From a checkpoint of a small transformer trained on Wikipedia.
Training: a variant of Adam for these matrices, 299M tokens, 9122 steps.
MLP neurons of a small language model. Each row is named by its layer, matrix (gate and up: input weights) and neuron, and shows model dimensions 0-95. Each number is 128 + 24 x the weight over its row's rms, rounded and kept within 0 to 255. Numbers have three digits each. A neuron's up and down rows have the sign that makes its largest values positive.
A block is one neuron, or neurons of one layer that tend to fire together. After each block is what it responds to, as a language model described it from the Wikipedia text at the highest values.

L3.gate105:096149114113152125093144115092045118104168185097174114102121124141139115145115109091159174141171146163108097107143141134104130169124111139122161104166102115143154169104100141088166128145117137088131094082131179134127095148138115125151159143188141139146155087146135138141180175154109135117
L3.up105:128129140188079135168095094160095148123164113124103153191144120115097170101126137103112122120116168115155140131141128109135129122147162122117138098129119130109148135119083169152148132132138181124125135133089134085190117159104133134120109108132134130174108153141120173111124137135101150130
L3.gate161:083189146159102166114190136142106137176132141117128120095121140139134152108154122174167121170142096165093159101114148137166170153132130134132143138152121133141107165132124118109151111149113137143135105113129170130152121134155126140115112136123125147135130163180137117152129083138135119121
L3.up161:126165181162142110103144106085128125116142090113134118116175178142107127126113127117153187192109157097136102144160158131135159147113137101141141085162102132100111123155104123176149088142131145133152079174095114116170163115100155128112133114124139140148174127095125179090164117127158109137
L3.gate379:098138102105140166115173127131105149153140171131097155092115149160165134136147122164129156143163112193104093122093122123127142125088125139119142151151144105120088126085121118104149128151082123154129173110169126130129088141099094144080152123136126126118165110136132126115145120099156151114
L3.up379:116132109122151173160117124147120127117153149132144149125114126109145072129077098122154127094135087199103106111109130158103122130095118118063140098155162091171117128167158148134146129157091171175089146144101139104129096143156105094138139073123110081139130118108094110087149139120151118150
L3.gate430:104107090134146151148172084120130116130161112107127109158114109125114139115118129122144100136134124130157110113135100073153140121120127171082098092100129087113106139136160132156147123154134115077095113145111108127099118140120110156126123109133114118166152135157125128146121095129133111125
L3.up430:092136123178142094133163128120116114148123100151149105086116170141105136140117143109168107109121137192110135101118128133136135154127085136105129119123128174158166141163128152119126165127150113128144118140111101126108111140140158175149142113136110133121118145118129097156125138106105133142
L3.gate613:118126096127178113128129117169129113125157122091180074124121130114144123150119105124189190126138117124098103144127150105148112126128113131159121151164157118173133163116137145120133146105127142142079123133101131152125111115139124158118142128139094208137114155140116151113163120146121120111
L3.up613:101114147170155120152112115092112125111118100133143081113131118134134124093141167112159108147113139150138125114104131138094135147072147121149129145138112146159134156131112136096136121075090129139151122108147097146098121149144120144131125089136084168129146161104092186107152137104152103208
L3.gate636:094124169107119149158145106102119137124132161098135094146132116138178132138125185175177095158121126158142124066128095115163108130093093113128118101140118102152116176086137112144108111133143113143104173116124156131086118124130095100113115134157082151123124136166111131148158119128130167131
L3.up636:097124103125199113162154122110118106124128143142106148111096121157144092133116160088131150131090146145106159112096164132120084159113126106126136158153161155141144190086112144142144136077119144128158085102137152139148146139136144165132131155136118138079097153162173144089107190143118091088
L3.gate650:090144146125170114121143091149131125099172124090142088127174133115148154176107141150160131100149126187153148133119125140114131159144109110148149100140128133178143161117081105121171107119130115141120120181107103106114148123155148120106152123162087138109125115142167121138133115125142122133
L3.up650:109115130137119085139140115106123142115094107121090091141140152160170136164110165098119104108136149118163113115120073164154151125111134131091086078102093136102089136138112147131127102113095111108115129138141113119112103115145117073116132124156121118104107130078077161155146167135160096142
L3.gate678:162140081148122106140142119142110152095128140085134084138150101124124170155073155134158099160122122129098118101112172117144085109118107087112168136153103109131114183129126142144108088138149123113102122113136144142110113168121105110130121120092122150100111124117170137146136146135185105127
L3.up678:179110107099132119092129140144096117110140140138142091172119161154093116155085121162111088087094124157104123092164100161087095104101133123097124097129106140147127137127083175104115139063127068139165104135140135125108074111128135128142138168114143128133143109147185081119098119121131152103
Responds to: Word pieces that come right after a short first fragment of a word, often a/A or a name start, such as a-kin, A-er-oflot, Ra-ko-čević.

L4.gate45:135149125095117147142091169202098131152101154127124121110123117135113171100151145177168108139130110123131156115127170113141142146125111089135129152104124155142123140052139134105159106113097118125108133114145173170124160138090117122063109137129092123132100098162140101091092110119157117126
L4.up45:132131102140135115148108177109141143143144153150126138116111139147139171121136101103133100129135166152086138133110130151107179152122128149089084153113096163157106152098123103119095117093095113126144146150110143149141126116139171136103111119112142093161126116127163096150145154129144081113
Responds to: Short vowel-ending syllable pieces deep inside multi-token words, mostly Romance-style personal and place names (Par-re-ira, Fer-ro, Battis-ta), sometimes common words (per-me-able).

L3.gate20:156131157160116126134103121105148141108136179116136117168156121150114128127114169149176139140094189200100150101138149105104114109093159143086112127156106102163110153114128118130168113152112129115125131129133117138087088127095111131148124157149119188099064075118144125146096134141105107133
L3.up20:119128088154067110131095138165157112108150165153097080126119075147129146118135145076162127126093126126116148145171147139156111118161142096171143137110136087140072089117149125140120122087118101132182149147141105130109106095133144088131166159147136154144142141112147098130121146115114120121
L3.gate109:130171131109094104111136151100138111109123137132144139099152095136141155125135137131126146125136182140172131150174120091137181125142163103154153111184124114129140172106120109104108084162139099104141131104135085120132124122088134121150095135061101120129153095105136126085086157116114125161
L3.up109:132129128097132107099131138170110126093111101171135124140091087080135132102114157167091168128155162125108122146128144088086150120131149145082155139144128115135122142091134098115094108148129092082136106160139138107107119121113128107108138099123137154097127083110133149118104142105149151142
L3.gate154:127109102135108127105099097143124160120150135101095107166111189138073139124140170124177154143141181110125100137104120098124157114130127113105105157147082086114119150074128112098084087095115106129129130172166170158115108152073122109168146131127129110139115109157122152193147159110141088123
L3.up154:143160116146127147080108090131135073154144154083119149107154076109139147128115122128100131125135120136168110117175106101080150140097142130183134116096131105131140096104160086117110106129099125158137133111128142128141162159118160109158174172125131133124131102116131167136143147152129147130
L3.gate180:101140102132145132098153149109142131169103100133179158133107084090135136126134133165126131166178137142069093140164116100114127171158095107115129129136147089113124112117141083125153102167172105091115125155107137196130134124121134139165158114103148116132093137175086133124161062129125144167
L3.up180:130173151136160166128099123116176114167141137109137143178114183128095120127135138093137117139146109114166097164121120127151112131137117114098146118149140123102113100092092121085130084153160160137119131147159139113121122149109155112118133166087126127130144140130135170113101119105141134135
L3.gate207:129136102093139094138105141135139127108137130138129067141109190153134143155145169149116094106124154131104132129124118111127137111134099104176146105121121124144111169104105115130125113125091080101150107132157110135147071104116112116064146134107089088089153112096100133113137114126157116140
L3.up207:114147130067109103109114127114088125105149137096131105105115113138142135113150171147157101157163133113121108125199109114160154108137125113135125175179111122138122158120147126124143110157140104148147074116166148163120139091078099114125151150128087122166139142161150127097144140119119113170
L3.gate517:101119142115144131120117084133149107112116154101105121133085148147173138129142127191143108134144129138097122171103112099085126178168125148104127110122096157150129126102142113114133104139111105176107141127099141106107127127112095153138113164115144152090158069167091146164162134124097133116
L3.up517:125124151112134135107098113102132144106141112135133159110083117132138134173112086145129120124125141153096086151139128127089131153146111182117135099185115120138151115123138095159132132184108107162126132138075120093197143120096141148159138177126153127100166089161144159167143101115083130131
L3.gate604:174115139134149155147130120150143105100146128110122115109158152103092173142143127109120191126130202142149099129141129117130116107109100142125125095163104114144167130103135089146152078158151083114128117167110120154178106128115079120077131122126108112090140081151129117126121162178097136121
L3.up604:118142127146107119147092096115137138107115137128125141138118109124142110123120167151140108108143115117158150161108107099133132139116107114122123128178133097140105087155167120153166141148145107139151142152169145123106140139136109126106083137166145149107134129121109085121121141148084132123
L3.gate641:113175107158140159111102103128082098144127096109124085117113149087127169168156146128150132118166190155139124132169082083182151114162099094138111083177079129150100113109159119134176116153120135081117146120151135129165110126142097104145138121103159127100102049116110134158105137161113130151
L3.up641:160141114145112088126133181133155123101127122126075121137176139183066135131125142121179128103156170149154184104153124181147152099138132135173121125164139109149106133116143139122128120138120137109154135128146142152154105136162079134113124138110194077143114091149111098159115133112146138157
Responds to: Final vowel-ending syllable pieces of multi-token proper names, often Romance or Spanish, as in Alessand-ro, Eduard-o, More-no, Na-ra.

L4.gate574:099091126087137089113076132142109065125150151120184117123122129098124086127158110125121127114128132103133163122104110158074112169123107134142126151152142118120129152131172141110150117107146114131145150140118140162151095128086126119115106119132143105142083107147116160157106131111140165099
L4.up574:129145114116123159146171136123134118115165114140136146089097118135132100065152060090126156161120123128110141128136128130151151118115114150106113121145108136121144106121120155121125101134142112060144175155106136137128166156123113156126113121142144148136135123140149121159118131130134130136
Responds to: Second word-piece right after an opening capital letter (P-er, P-or, Mo-ved, Po-w), plus pipe separators and dashes following numbers or headers in tables.

L4.gate130:132197169131159128141155128159125130103149181100112130109162140201135128175158125150159134164128124157112127106147106093139126136128144141129123156149155099178092170097104154164152110123107121149103095099144178120134182146149146114124156135127121139093110142165142164100111122115132146146
L4.up130:112126118084161160104153152196141124096113131111164116133115121091104161105143145136143125134122073147134133080116143110132122125135075129134126096184146131107110182161150121090121150120113136159067126101108154131135151144140095129100142122105088126118121148112156156138098106116159096143
Responds to: Short word pieces in the middle or at the end of a word split into several tokens, usually following a short first piece such as a or Ma, e.g. Ma-g-nifying, sca-ly, a-ven-ge, s-y-rup.

L5.gate155:146106131110108109137175123137134122141089147115142080099131115109159160142115107124153135159149169133085135138185131105150093140087122136126134148153123120123130117127109097068123128075174113122138116160106162108127116143105112095161132115111143143080089125154136113145127137151117139160
L5.up155:107129133118113156082108140084190146135103141124063137118190107150116122109132137144172087146133107143116150108150119144115133126113147135146113156087148121125165156150170143147154121135121095121103137111132123113127125107123095103152158153109139132081122105116169131093129100146131124149
L5.gate241:103127082118133124134124129153103115107118122116115158122121108088092124115145120180166122125133115121134087108146127129114133152145115131135090137133136090142100150152102120140102143116114098115097121142104160133153142096076092082101105141142130120110109105103118133127163112150119143149
L5.up241:133155142114179138129143105093111098137110153160152140111093131107173106126132125163132134137138163117121158114149169143071160185177120128114154140122126135150162158112144064146147100110115148137137163151141117106104073102117167156116092124157151135138130098066136143082142124098175151141
L5.gate460:083145106101154120132126124107123120119115116113126116137105150115142189155135145149117140184172130154102146157137125102102147149146111118127174105142135132189101159111156090118108094141125106129149130109117139153134128170096078137132141110107147117088106090144158143146090126118119125118
L5.up460:155138108099149071108146158082146134139156178129090132144075068120125122087161114108114136156124125153168153183122088112079093108088120093142115119105152137109151129120105122138113127157137147110101116109118108123121121142140105137134126107113131104138142166123144125130170141119150129163
L5.gate472:155138136113097110152093160138127137132113150154110124166102119090116133127123151138153129163148093159104126100129128130135132153165148167109089135150097115112104184109102102098159129124113154122093123107132108112115093169103097123117125118143147138145131111107131166168163101154155140120
L5.up472:120096093129124106169146145123108148122131113146165122126130141135118089148131172106164163140123134139104105168133132156142124092123130163124125148157092131128118131118089166111139121114110122141104113102170118142103139139088111109159130140139123115116147145164131153140152113125169125135
L5.gate690:145133136160089114106156111150099092147127105149132127140114147134118074135123109150131133129111118142134167135143099090123118160170129135124122117147124150129144173117114109144140088108137122146105140149107124106090100146129093113116173125119111122113116075111120126104130083078182107127
L5.up690:133130096118150138126119131136143140155158097130088107121090135142129123117116101116131125147146078119122130138104148062132107133122100137112112118137129138111155139126103090140103128080137176150086127128125134085115148121114127148115157111113153138144132148140110142105126148086116134115
L5.gate701:087138108133145138097119104103153085123124147118117115146103100096100115103134138163163079158119139136118132143134115133127101146142124123150108122088135122198130166098126138150138114135125106133145142099153114119135119109131113155170136114122099115099118094116135103179115105136138149148
L5.up701:133146106152117157101078118104118130128112133125107144147136120149103121102146108148141157140119121120078173140129106155128137150115116138123131119125104091110121151136120121172119122114117119156109116132148172094126121106093088116124163105088127138125130085145119129147115177097082113151
L5.gate705:107117111111114160142101162125121124149138101136104131129127121143095117152111115132194117122141152151157134103160140137085091139157128144130078142138110165171102155084133082160173089176096125139115074123130124120164148132122119120129121156159159120150115118175086177111185112134137121117
L5.up705:101077153130139132111109120121133155130116162110132122148116101145126105139137129165177123153136121152137137120114107129110102141140159128144122126157107142134098154131103126174143106165118111150162091105167111102146140146117110126125143129157136151122091146133141173137220097120163145170
L5.gate723:132148156120087105134129138120157125133131132165114134149132115103079146140123125110175076107125139126089133123123134133109095136125102117121115129138114137129120171086147104148118100120114074121129085124120132106146162119105122111157142126160139131132163059127097111120140112120131117117
L5.up723:126177157099093115106101087142105127112119110129148147128127117112110130142142160130139162146105146126084157181127109105101122128163150116184178095127116104126120168135105113133140147101144156098160099128116144145095109172131098104148123120129112138144132114144154090120122132136166127105
Responds to: Word pieces and particles inside Spanish, Portuguese, French or Italian proper names, such as the "de" or "las" in place names and endings of first names (Eduard-o, Loren-zo, Dami-án).

L3.gate136:108079141131145060129121102121087135148118093123141135098127153116128173143124139124189129149145120120111125111113139122176136145118098110115116138113149136132128163093127136141138121154131102119158118127131117095121101124126109152108093138146157062138139137093117123109127091127124132131
L3.up136:157129138139150145152202170136173138132086129123127134163100107177132145102141130146118121162115154114121121118107093147102109136132152114162176124070147166120195133101139131108097123141133081159171149154138130170122123139051115147109132112097108138139117131128137098135151154144116145081
L3.gate211:140114130132107133112121176099131188138099094091126134142166090159136116110115088140106140117157154085145140181104111135091126139161137146114122119108134119193126089122107149114141100119114098142109113115086169103135125123118154167184135143108140120133092124120155126152143102122126133139
L3.up211:130076089129161094120125131131113151109124122130149124160106210157108133148119108135117151142148117104106152122093133132150124134142099156158089111141149137173131128115124150136147113126150123142138153144104122153138113137082124129148144095111121067140089076146125136136119142106154131108
L3.gate215:155067163103162127116133089142175104144125143134122147105164100146120146115165133126123115117160133121146170100129157151132169163141102155113116125103182150144119181103172085128154130128134096126114144134090155134160179109118138124110117072089116105115091117165111141106100117113124120132
L3.up215:113155121161137129118126111073168106181110092145152131154110131101099068115161112144137148150125167101120111130129102114117135119124145112155121153123115153133160129102108167081119159173124149121149176152132083138161139128118122127102151130128135131176126115110100159156141119121171091145
L3.gate297:131150190159120115140103115097096100093103111097118112130121120111157114135112140111149148149123122114136121128110127149152137172180093132165137097114119146146156144142094133114130142150125095122131171152125134112109119161129132094116103076097136173091106089113088126115122100134148152120
L3.up297:152147165127103157085142133119137141104098108132110146092173114100101062133112109150091083119114133140142091117126184169168146153152156086139136101090128136129121177124110165126097162149141139120124119121137133086134116152105127104146118121158122105116117112128128114132134106100171133107
L3.gate310:139124104078147142096129113134160127140137158081132106115164122144133099121136100144146120127135097171077134140112042144112092182125155132141129144140148118123126169139132150125161144119110085165182143123105111189116170109130125139104133068124157120149115125149147154122128102120137099171
L3.up310:139054139097183140108094131105129120107101107159116126126191102116126098106113145140079047141125075120121118126144147106146088156106159131105166153087143124113108122117142103080121138125155119126106144111104119126148135119118077128085106143118114113156116142121110146106146133131153116148
L3.gate426:085144134139120109102138139123146136124159118129127111082156126123087102146080089147132126152142134127103117115108130149128115150113133111150083105109092142156113158140129154137095122157166156129077120135146148086148101136173128131155138079173134063152176072082154128125094132139146202127
L3.up426:127142108155145122158166157129108173134130064128148130164146092087134149106087138140116082087138142142136171120128121178081104150123149092133105107138128164138180109115107154129135131102134121139135149093109120141155076121129150152151144114102094093108105165139127131136145103097104109101
L3.gate532:136118123129151173123096113125128137179123116138129145107125123134104125144154109149129172148130135123139120168132110096110128138139136158130128134169170145142155196131159121122126107144125107141117108132105140104143147145131131127127154128116139117111117101156137136139124127110123119136
L3.up532:154137142131110141145125122156134119121096124110101114109121150113133093126110140127124103125122107154145104139109128147084137141150139158128118149128147146170098108144128160135143111170111124152098160154087130126110116158153148109150124125110176128111092124124133115141103160156124147144
L3.gate681:131173121158143140153154135166167147163115102114147134174131138106128178108136142115142089139132098118112166125125119133119127113150129148162136128070191166134124132108135147073172122052155086172142132159126140141122132138101104098153069144105143152129138108198133137153159092135118137074
L3.up681:174119136124163133145164128105152114169126158107151155144118144117142131120145163115157132108137106150165145125138090148106176103102142154146104117132151124135137129137147174129134096134150101136105120153094099131151128161129121092126122101113153120143137150120129111131205183174088133089
Responds to: Pipe separators following numeric cells (scores, stats like 2–1 |, 48.35 |) in wiki tables, plus scattered mid-word pieces in names and words (Vinci, Battletoads).